{"d_model": 384, "n_head": 6, "norm": "layernorm", "norm_place": "pre", "extras": ["capped logits"], "final_lr_fraction": 0.0, "dataset": "wikipedia_en"}
MLP neurons of a small language model. Each row is named by its layer, matrix (up: input weights; down: output weights) and neuron, and shows model dimensions 256-383. Each number is 500 + 50 x the weight over its row's rms, rounded and kept within 0 to 999. Numbers have three digits each.
A block is one neuron, or neurons of one layer that tend to fire together. After each block is what it responds to, as a language model described it from the Wikipedia text at the highest values.

L2.up91:520413477442489469471480463466442442551485541442482529497516494488563521469508486524501559587527450458541411499391549452429508513605534484450505524543518424459540532458508528557519525444461509577512546530392510428438508380492516515551453403460499514494404536401577463533414490511490476568612537493510587557661565442491515493480481540409561446396434451470544535509476516534451439390489
L2.down91:497473494480483605479509516475503527485501477436494514441508494548377624509544453638539491497453529452472517491484515524550553582477449467532515426519490381499543491516620396512426494622492493442485483536452434490506521490548509514477410557432425443545476497523476593570560575521529509521493437431531481381555524507458483571501448461506540462503548419548509569486515539526531519523517
L2.up1213:532583482529531477496434464487480420534530519524490481447520432392511477493513461561559437487515457405480425466462505568519469497531491513457540634544524577503456420474448475490531560520483542466587460536506569560395491481587516589550530406525555450491491569451486501505454387480527422490573459534440498558503516524525565520549573477494511482501454507559569650475458461491512459434501
L2.down1213:441410385500576484445567567548435591422529592466548478432548497463545551478509597505579505454489515567425471487537528477568453517513521636504456381578393527497556538518541443485434527503418474475453568484355504415567518530481519452470433517532500504556567563545516564480486508446450536572422441507476576450548444427573498531468513517531446459563471554494464428491470509545482597594533
L2.up1307:522564561456560487450479594461443502425551506431473564474471428483550481555443510463522539611571512534447423462494592545510477403606440552516495566509575430523524545559513481532548463515490506491557475538432546483592654586473504504541506479620462461489472539560545535480469448461417524505653500543600531557429487488497406543496514475421428455560412535523543522569527504513508482492502
L2.down1307:527374502532532481544459433479523519435484444512466542539521584487490538566453508356539498507552493552457529500587543446474473497471494513540467509464488513512555562467493479555506558465509519480537449502472520599428442479451321488514540566539530532514451512523512458528435485544499520594457506553450443455528555504527594525500486401430582491471524601537478450531475538510492484451484
L2.up1602:430513420427406550507573544470536474517518552444549524414554481470579523453446555446530520529563493460450425517461554565499513521509613590433402558542468494429463545471560552517534521497506554561499494481484563524530493537523527518502458427524469508497417470501529459554501457508499505438549544516494561606578605536588521527427435518437494446471540475496489491528499475445471514547435
L2.down1602:528439535429553452489545515508501521485578539554576467512537584572375544494566546569528516500503529437414401399560499442549542491482482508484533558467469549463581558484527483535520429606472560531549473496506536527437468529503451428556506500491440489546434493530431515483457526450537625480453497463421442523492576544532439517496542436440511439456563409568541523414553525494577530511546
Description: Word piece after "m"

L9.up1363:398643449596508517505578586483517512545564539505443552473485440455427539555529446561496482499543552451520562491436473442588466466447448459498439541392455508427484476463516484494440544528410495539464501541406473436506526584461539529481441469486482455540566493491483455478457539507571561562528496550500535394521501446396473447536426501512601539456440530456479514543462355556445491500464
L9.down1363:553510531447575565471484422547514444461562461415488448435456492479528514493580553487644453478494454481474455487527521501614594455529424560509491519501468468495520444478538443489456587578496509474601458505535454419450501456455486480524473486474467502480417469481482621561506485513441435510445467534416508501449450560540481543443452488500488428521513486505526424533588533457512549467469
Description: Plural word endings

L6.up203:459331504432606485481519489422516588485450416453595516455444483456500518486467492529499501563539516476531423559453557488562560551541520477395469565550559547482517456525508514466449504496466536400494463478476560421498527499428527517421489396523492536488476523538479507520501489459493493487434603484498574540535574548373590533572476560534409528507513413435502541564457383414548410603491
L6.down203:493572492491507487503601510546407559467471547541500550399543537513477545491505540489533530450582506516423516509503448457471517469506484428540496507477457437523540497519484440462457543470487460480560446491476484459505514514537497543416541479474498536481542427543559516416458481416504522479560563525525567503484451534455536426539463517470566540559496480477477489457492470475265437492553
L6.up1065:613555496618486498510597480456559475460585517560544492484486646454578596565459612484477498508529511495517531466533633516536474537535612464524550559561449525471507592514428485438490567535607358505567506501483488496542539607572531480526518541450543520487507588504527528473570476435512479524501467551405402416513572438485595538500466497473430466483551513499449423506578479441561501479546
L6.down1065:529528480539539458517480440523526553469442520511552511485431519505404579523517491528489466487545490475490472507469545552492478506494380500479511573514499529486513616508539502535596450535524555409524571464442506428497506437466515525526510465472507540546455503487548548437523433557455557460442571447474471555444506422498438534480508596517624526555486521501503536544518538569563418530477
L6.up1352:472530502488570524510461507480466480565561458503570464596516536446450490595460347494451467548517500497436528455515459484455452548489478519439422486573530547461483478495495592557520557471445413505550503498555509511406551488558526498556512552495493492465469470553553505509506410523477452500526615491499496445556513494486486589541472496455432488486427466486464519493470508441539472519598
L6.down1352:648451481462404548525490534469546548520411551432551437447501500478411495430541538513515573556503499574553437401531574493522498464433599499535510498485554502547530571472533514448531493491496575520475497439445369387419528492459512457497405513507607424516570523465596550436570508630500568489471529523505513422457574479504486438556465489438465472510471531558573579491485589464435508546464
L6.up1468:589445505560647483475542504462505492589457581481496492517531563521418568520504496544483524443496491479458505516564455537501531541434517537459487535541551478379486452423572614518451454497535471439536516461465509455473377537490456512521512640484473472511493510455569491510456509536597552445430491572399498406474524447437588477531472491432430501474523474567508468452501458491461514576590
L6.down1468:472601499549494439455571459501478475501527549561396428585529439412557448444430503513522536452442482483527514440523509436450380543452444573593532409564494514540668520527443575436540470547416468497592495518526476436531464525477464476480466464584507541496495566525514456521480543508471462531523462516511564533521473515501480396576494557557548466554447509462515541461524504447568510502460
Description: Mid-word vowel fragments

L2.up1393:439547436420551511488525432452514510530556501470603513624525505483435560491523572468479554483483433550433479516524629488503491527449453485477503457473469412409532407543477508522440564624539523497545532376507520543486612491530478502457524449521532521564435491590526518555499456572540445480500496460553498442502494475455607478485451462559468461564524453509427489538524435544482505527521
L2.down1393:568523491553396498494479482563578407434471572598511582462443510483455450544535506526552556511532504518563449598513466493492546419463460474538442542532426436521568456544599469494560542417532413536467545400444528443533497510389462544502506506503444468491510531618557413422505434465494492423492513490555477474566395510547524493469490510379531594445462565574490481426480420482491428375528
L2.up1562:490467602498466488470465519533498420496468516499469579463481453401520449454435487486515539505455501504494558511531582496421465511418482536475457449409524546517433495537503463574451578569554451467518621523513519493483580479407480458526547403498603552526395525507552499479496409579467440487399558522474457521518432475483510553525584526594459425469577492458542522613518498521400510467513
L2.down1562:431470459570567484592549501532478454503528464520574552497442460554541491499468550560425456515446470486429489556521583458501431537504411457515485374477496503519481554471473490511579510423524537415395481492543492518527454567543487432461500551535468480477640454424525531445527506471594473470512514497491457483432482523527538562528451480446463481514639478596417420417482530545467551536489
L2.up1665:537474436538559473557534492451473448493469519525526438529496563490483495438476449541487525531503375538505486478455584494516483448493528468519457493491500475440530392540514452503544555491549558390496560441460590551444620466508534484678491488499412620525497587444481527522498414489518471459493549480530509466552541452539464514579450500494423461452409486445516429491586533389497580523493
L2.down1665:436562595444491560544498479482499462577503624523555531575498487506432518472511478401418471502552455592565541415450450592436539485357489444519473552462565445458546570483566567546473502538582417452631515490524446505577421471474517475495595526509502433465453472526643515458559476453570410533524453519535514505542430524541498553400527574459523504526546461424461483542537541597467426497515
L2.up1850:449480542514431501460526515490516409512562577520492521596559543401381481464462487523463373513493456589535530487492546495450464539626609470479473446539506588513499509511491500510477551513502509453433518498504578545506484483501519563493527446473419596539523464558565439483560551506538542490501498484507499490526455565486531488468523507534515508473544418565475442432570547490422515431527
L2.down1850:564485503568525485508494533509576491472498417511493507590480552556518533493409485552398596480532422590506624498471488557497432445494517477496425537434483458525484494443539479569547529502521431509513472484501518419501454591578394408519486456439433415505492486488499454483451548498506522388440482447493452495516544497601531425455473553475536521529559591523428489493499424407449493491553
Description: Mid-word continuation pieces

L6.up516:424492441505583503467526553497468556530511517514521479442513526537647518484543458551522474417488466463557503557376475566545446455518489471448509502484542537508493593430502455541500540478513529494600575424615431551461563538525463489476529489529575522506542538522552477497490504473480577389532582496428535533488554487481545568437497483475514495432526481498445470453595465549549529368519
L6.down516:547552519470424515589583461567562463461519498516476492459489485462459570549500479525382499551447519539522484509534497493450506549560593512468532506569503478538462494482523489446450558610447527534586516541454524523525425501532444452558568482499453457426443381501454464475528583507539433491429517466482545511519487425502509508380513595419516516501401522446464446446543487436584360412542
L6.up560:471473499454490652420477575548500624478511605466528332490435527488585458469521538556497531571548504503472469492400479496496485510539529488535510446489518617518435474543497495495529501546438429527488544484534516497433606481498511493459500564542477523527475550500482482436537525504488450388489522394549448565513484470499568501486573480480580493533511478574422458422413469547505501498456
L6.down560:494440578564433455558465469440481476548382464544518492492500450509486508507560487546514567575395600461484503541460507501524456468496504488531493531552359422510439462457575540514418587545490511470508506569453451551614461507486407452521536535539460534565404467602478425487589528439575516480493457450428459511432442503513542451433522527476536498473458534391458418395482597501555513391490
L6.up1403:546476379501478577469492507479509567518444484587544449480407551408585474559471496602626520533470586483470373481418489506484549473529557452520441491524491522536527473538575524414553538549475532505466520316462491482512539495515551610455538602532501515572522582525504537565582588508482441477569547420421525456468502559511463450509508522573603507533478470467427402465447474484486420554492
L6.down1403:542529542493427526497432486411497467521403497514487504446459446552515504452534505421518554509488487449549591456436522443448510519530466409495472500528455474539492481429562569525406477518534536561455551497453452374527540533417503468456430450536523504475415512477492546473485535500524454480549504449471604428503463566564476474566528500529510453505566457365477385416404633497517479437488
L6.up1497:499448582468450569577585529590423441507498479502484481461436566471548461477525503499527528539555468429414486450531452533505558457470539378456506610461487464660501513556487521456597599591569523529514448573445442479504512476537548545469528492473515522546462580550521499539524623534481461499444630534402540451490535544454504421544559542485503488528477406570533469503471502488442450425588
L6.down1497:574533537509408511541439507477486529549445561543539578425499425479540512570567573555443503496527555427611534515510524516561451489521471435505498523598497479487488488568582566515500495512608542532471451531446556526480611555506419483528470549539475556537448512498536467498552476514541519548494421504433514450501505492479545535418464576512534588422516493379498521492421513504389436561517
Description: Wikipedia table row ends

L2.up545:516537477483508370518521548522400546468546413534571491482506523515469486459504488493434553511555544528487507535577480454455479465501464500471567485510517472497580544467434491457488573615538520455464415539484599558481571533478537590542512427507533558551553541450552481543444536457577563426495494541418481514477574541557532454503474476494464458506499567465566489495510543562398384569503
L2.down545:595486531476482460567504519396503579507543534553478523525569500610526468528437507486486503365469568432506478545432572511535487457490477510481626481509431460457517472456507392511585396569529464459489520501460459538503433479432468581506513520547515525469531494518502529503549549524432473523515403543420493502599562500488527429398498494460622453520526496498566467527531508547504472427501
L2.up875:521475508544473518555425480499520565443551394477552455527462495551490476582600505409492477558471421613503479463458531431548475466500513436447448466534506524459426532510461435555549418565596538547455504520469486586504537457472505559464523497555509513526550504549479449498591540590519472516535493555525467479537519607484544403463545489531429350567409485533501544506588591525491540599451
L2.down875:520446550551498451561482517547502585541444427595505524384542454547522402584497519468531509515349533648488516500538534531475511459447534516439474426425505509546430471498424481473512414462559497387509589527597608490609563510432529507510428551452543513523519405517535418537515535452402524528491441456463519563494494490540496568475508506466469503542453481555529466535570536423574454418519
L2.up880:485498560525426486524517464441452421469515345506560463511429515528541535447425504457489481510452484626501505563449497497455450516518535501551474537375459564461507554365557489520539514624443467553481510541441516460426571451491461491520564514582522528471454386492458499584452463549490508462510491466481455523452520550407533447497574510485535490512452453540558450485533449511477532497634
L2.down880:522611485538575443554492464507493569575586417492486485551490501539476420480542516522524478570403482521489446374510449490567497440484480507461427472466524510420490499466499521523558547523581491431471565543510471559492560532537521438515502596510500538405464478513518564424435574494517494498478551503451445466442402547513553497512513465477547450555406465459518543493513460561493528380539
L2.up987:505622531512559462449476479461519479520491521375470472474366535577492595493498440439542381460535528506498411562483501466475563429524527534577494538639535487600454557590491549438520486530471563504540384480516486477492472469419542466402467480502470503546537446500477499547416538485457491586496497461416483446486544550506451495457441449498501510538502503480520591483596510495401530556495
L2.down987:497444452503528501503525562457458484494543437515483466515630526498428520531456526459524604501530479521436401518472555474493508476521596591424457468500468455530511533533533447475413538426577544541412460552491511519493468500564561459485496574557453494579492499565444566522503491564420475496504484600523592483514506455465528430501509523484503421467481466545545541541472437478455486477485
Description: Word-completing subword pieces

L2.up358:462524447527561421563532501504505576505546435485547418510510603526571373490497585512505558536498496568479487579469504493458403495505572478431484498424499506513396439557422473502516510502502480581562488464451351464418556536443447520472457534478467622558488544499490497471489574464489521489494562446484523437523505534453548460450512508637539522578525493629528541505426484530487517502485
L2.down358:596542444514412479571510510526379454483533477553529410473491475509553451493411570497478369448551506512467507459464582508481494468608552482453507507542516503578523514483471490476494478572526512508538468487497483504509539508422505543538548486473512482374442477558501475479454503582429424419472487490442547593582452594451473570450491583569561523517500472530532564492521547456526447564529
L2.up550:544505458518436463503467569461459534499548553510550491494607584555474400490635414545516525501636547455458473498493467471505545575570532453477554544423579558527458431617413456575491453498483484497448502481467498515499556536476595515472590514397458416479556594537475511415473457463451552472400541476512513446573502495520514484499542501500445534526500573598500513523459524463527509486493
L2.down550:465465506467476546604497542476473519424493474529524449509482545539477443509468518418510458502599545448492525412502479472484511472548552466504553515523547447501445471459451471476450496554437502524479472488505474535458628482479488541484491461563565489406420519494440526434509484650522529525489494607438606565428457535478547491572456581455489487415535504527489530425543592405494525496514
L2.up1108:494458504373508496495566473432529418451537531456581547525571575483560510515578454467614527455619537534534508412447532430425513509544574504514524557487535489508537532533425548524494577488461527510560570535549488455453495573518591549504489469537526505522585483478576501487463543448528530399528414387487449488549528535499456479503516421479492525466542477581511540556523523391474543543582
L2.down1108:439517425540444484477549541600389612485482490523459486525496407527463525541325542542452545538492531503523521491577502633571485577501581483522500415501501556495443425513455514486454565508542496542462533548505457485376419472492453453549543577483600542388501472589481506415561508544455481507526469559461576476492427588489602468559499629492509522485525532513499473449573491461527469503453
L2.up1301:451541432539541500540509499435497516514559556470551504393560611519500536433559497457484493460486513547500549476446547474550535572529579423415541555457526472511537491591419491447440388562454401431437546429471485533448618600456579624561522472463489459476495544436517526492442533457531548510530487425458513551451505582483422510469493457487479574586412547523516529507456495507485509509514
L2.down1301:520562501530499532570499525515441488470502477502550436533560538489548527564464448509589424595577533455464583511530363471432501435555513484440558440569446426474411557510469501515477513498419512527441453473509472479529560499423566520456502494534494473422458485476492544393507524530531569425530507578399663529483414436471521476527478580472527504474503492499479487402573528514509534516487
Description: Line breaks in structured lists

L9.up588:509442489510526486502473371447502548507515477537524496514539553458500534491416536527546415542462513537569564450534474464459533473566564476552533521599413617495580475543491432548475592501506589574487496388597469494481517461463538430490466472535545463503499497513608569482545515499415396487456462447428551574629528477496457573492562463465496588489512544487479422495534459558583522496533
L9.down588:565434560432473488457497534435409486456514535501514466435487594580529536483474500523420511407562432506564538545571480473425526486429517518478471402487489521429552473452521452534629527493526443430468530532480565523517534402463525413524538555403487479497538443537512465482546430652610531508544604560508445481519616497532524530463632414542482605503589559486509619466491485518559515522508
Description: Table row line breaks

L2.up748:461533490516354514494462560574565553478466446500515532516600503536532504506424490584563501559456508459499540509451497518516456459417462569519459484380579381464546512440548522451506559593495506493480454591473441501544453557422534514448505573518498442508407530409433456460543583587547499510494599520449451434426445445472534512462341479508424441559533454403575462582503475464510459576525
L2.down748:525433540442535503472480480538424509542533531427491572520436547453417490562491539527498394462444520521434552462510523545445515542391485511516518482486394550574399563535586456540454456409506483359503608465478488477487445414490577540430461507580461408529540513547457507542466508514464476494502557548589545486488515486544490568509583536489509539362541516513493625498478577455537419569517
L2.up760:463562565569499570546498492537342420467546546506560483531533504445502502534420527487535548524567503440487419501484507529486573540463488503577420553485464567464476469526492544541555500543454620507422528542547540486519571505474545484531510532418440516466535456512500421506488471552513428393474582481540476389477504456417451481653435475531428496503377498532569425469513449577513463447498
L2.down760:454536436499470416540569546489499542502486518599536489542458513618473475604547451507535566465508544484521501459491543582455470470453500458527459423468448419542448444488523489455570545394634544462510519407511450441539503535564407451436482504541470461473559476523457411507542496564445537498453440518601511538554493320514541522430509516591513538596525497492562468546452547469378548439520
L2.up973:490448553536458546538530527497536599521623552484578513491512435535476495515526572481538571465460511329478560463463480508492544501444449521445471545554422599511482411427476502533582517498549558463526561545536480461525480523563575505465515543584528552518519508455447544455509505493504521583529502511499497474423461540506454526525488494482461479421501507543514463538452443553533430477491
L2.down973:511494506474558481525624542434602462539518563553418508516405492484522560517555457485449493428474460503473487463470405456534537567486539440586534421478415482509402483403485501559436421444585408483529457518533429469548416499494567507492511439463563463461504482506432488423568509534503486501455533441494534485560484476504534491560405366525520455553460528554498533428458588540520443433461
L2.up1497:402511490537473531588538448501552519546587471484451376446471453497495361404431502528419571432508526451476490542394507589447594540519379530533457566552410566504422555569535497484462551549454474533491523431483533630542544464482442527429442483456502515524451473558507465457417539514545485565515507545538434431414483488534535528602476557559476472607534473565517541530533491521525532512474
L2.down1497:482540553406431550573552533518510506539608447554516535542551538535481378518512480493547465442414504482478445472475521472470458479589499499600534510449511473506473422515507476435466476440606476456455552493472460541543506424512501610478447500408470479438571545531493461569485516531532473505542518448556415520440556534490469537441445412457485523520501441517523543430530464479580460510524
Description: Closing parentheses, word-internal pieces

L6.up224:534425490420508576422522612494597551437560557510467500512508472545437419510486445463526473526416561474540428418495503551490375418466513527448453472525455546480433384443497519601642428434496474574526588551451473469496554494509517479538597483572536543418618450554504507592571474537547520522554516493477522519513480486509577542481493559448513442452408479456504503533535571471458480566516
L6.down224:453511529448477578443627342463419500519451477430467499417502510503595566513532472557441432487466505506456504548522534320507476539481389515524474474555523489473516466480373582589450482498396455519403545579541618540455522550514544536525561534480555449557526522455497506501439457422436463537472479611480398485491502521486516592498453356555507479582527418515461429551425499615484533513617
L6.up508:523517511488569550554461489433603492538523465543490477510517427487502503486500374402500450505474572465511527565476524475566488494493435503477551546650509545493452519510474442491599415490518495466421449563457483523535433532508460531523452476573567500475505405558541560494518416353447474469558551470522538529521460482444513598501540510395555455469495427634441504480503555509431511509536
L6.down508:401478514513488523521509595517515457575583444544447544453488462517540429578467468500572555493476461497494491476577478530478481488448561451549453599470456456504509532495511583472426494431525502608463506403429427523522518520519430489509529457466468505507500474369523464470548424539461565562483457522480478431602575480529501501511502533556578555560466463501520471490548486529611422514571
L6.up1342:472513416435462552531512544443560529533452500467510474539474466481521508522468598433560573496503592458484516501546523499497442625532529529489372473440461460515450505462504401503634554518498457485511598504574545459430503456445555509476457435410523541520589573517573459518463512511581584485590493567442498531559513432512568569531517573480523488578450513470554467474502550541483402519542
L6.down1342:592635530500514466442445470542542481326520572446446507486576510430488432445526516554497564490518461611496548455478523653499458480492456440559490531570497461565546531466447443429414507470462471480473628539571469511501570494432518500487523509482510430519518465559457511562500469513538475509442512419432432543467483539454433487577389563495468388423460449440527489477466503493488516455522
L6.up1684:513536511404573437527469497513513567536494394532456497503529431532465572525438455445565545483531456452533490460426524538615489381517492485442499533532409514523515485518380507473517500412437527469431509532515523496578600487533454604444531432535500490417533444549481456467541490461452535513513498448507556475537498406443432361544485537455511482564511467509493517461589475531515494536463
L6.down1684:493471556487481510527534568473557515416515510485585530503533556493535525554499485474436534460453474575457573494543513479357442502504490499422495445526561584519512442396462519514528456471546477425569503576523571493478540542452435441456531386558435549472522470513563516594511495574521436489492498522555548493537541476520467574449508436543460520446514489496519563536487423502482471487507
Description: Past participle endings

L9.up1481:452468421483443516518522453549538433397541447537447499436458482423507485569467525464571543529431456503543551530567455559535515520542531433496478557495407495553524509468495440510457550435387454501560565535495478494437496496520541495506515398486397448508555485431547489509511608519523477493515590546423498473489473470419523530620527454539478433483513563450425522492414454473566468613567
L9.down1481:417558558491483511517499463541502489489565429519564424422511560483477496543451551564519473489524524526540427515527506502481490498523459518562467538503404531496504494478532445416513575497506506416512474442441408564490480721540473443413523571474434509459547553430486362533498429484561487500471494533424518491446572529493531568541514544464457456503592353548513468529585503579494502512529
Description: Completed verb endings

L9.up895:437517497496468438576433552466446496497367403568500509491442518555400499543501428541530510590542575466521420458548397522646587458539406521539428540508493491537427429542525439526558518554513557465462608402516495454531520587587449548501574527436495498597501455544434509442467521497485583582457552461555442499492457558514509575478537515527459584423497493552508579438516552467484521526522
L9.down895:516558484478510526526409515450507477445547563529488434547504503425486442446495501505502443582563486517495520379514562468624526490598435582497437480559559485576516431480494513465487512510522424555535514536463564532477597498553535483514493501486429557460458526515434533504466546500526574510524470508526551449497571516506516564521512523463552543606523522524568404506502530536540429534490
Description: Item-ending punctuation

L9.up1110:411535486396459610565436484502501522519531412527450465464550505479510528473501411484490513513545511472456550608506475544481544401478510520570520561453484586477487418529492499566593509459517466425451486552493567499462520481510533513471480564498486450560490543594428462496468471612463504501521542543499551530473445514440477459530503429465396472446541606533498475502494527487526503482519
L9.down1110:511517482619488466473470410522530494463464573507488539507503461470567557441516518605485459457510522575488552488504561450463488526503640577518519516488415439513505414500499513443424426473471543442522522567494474462503606541550492549513512440488495497472480481470530486563544513463511514475427467530433529481565597501527531507493529531458523479484474423416605569479540439595509466534521
Description: Mid-word fragments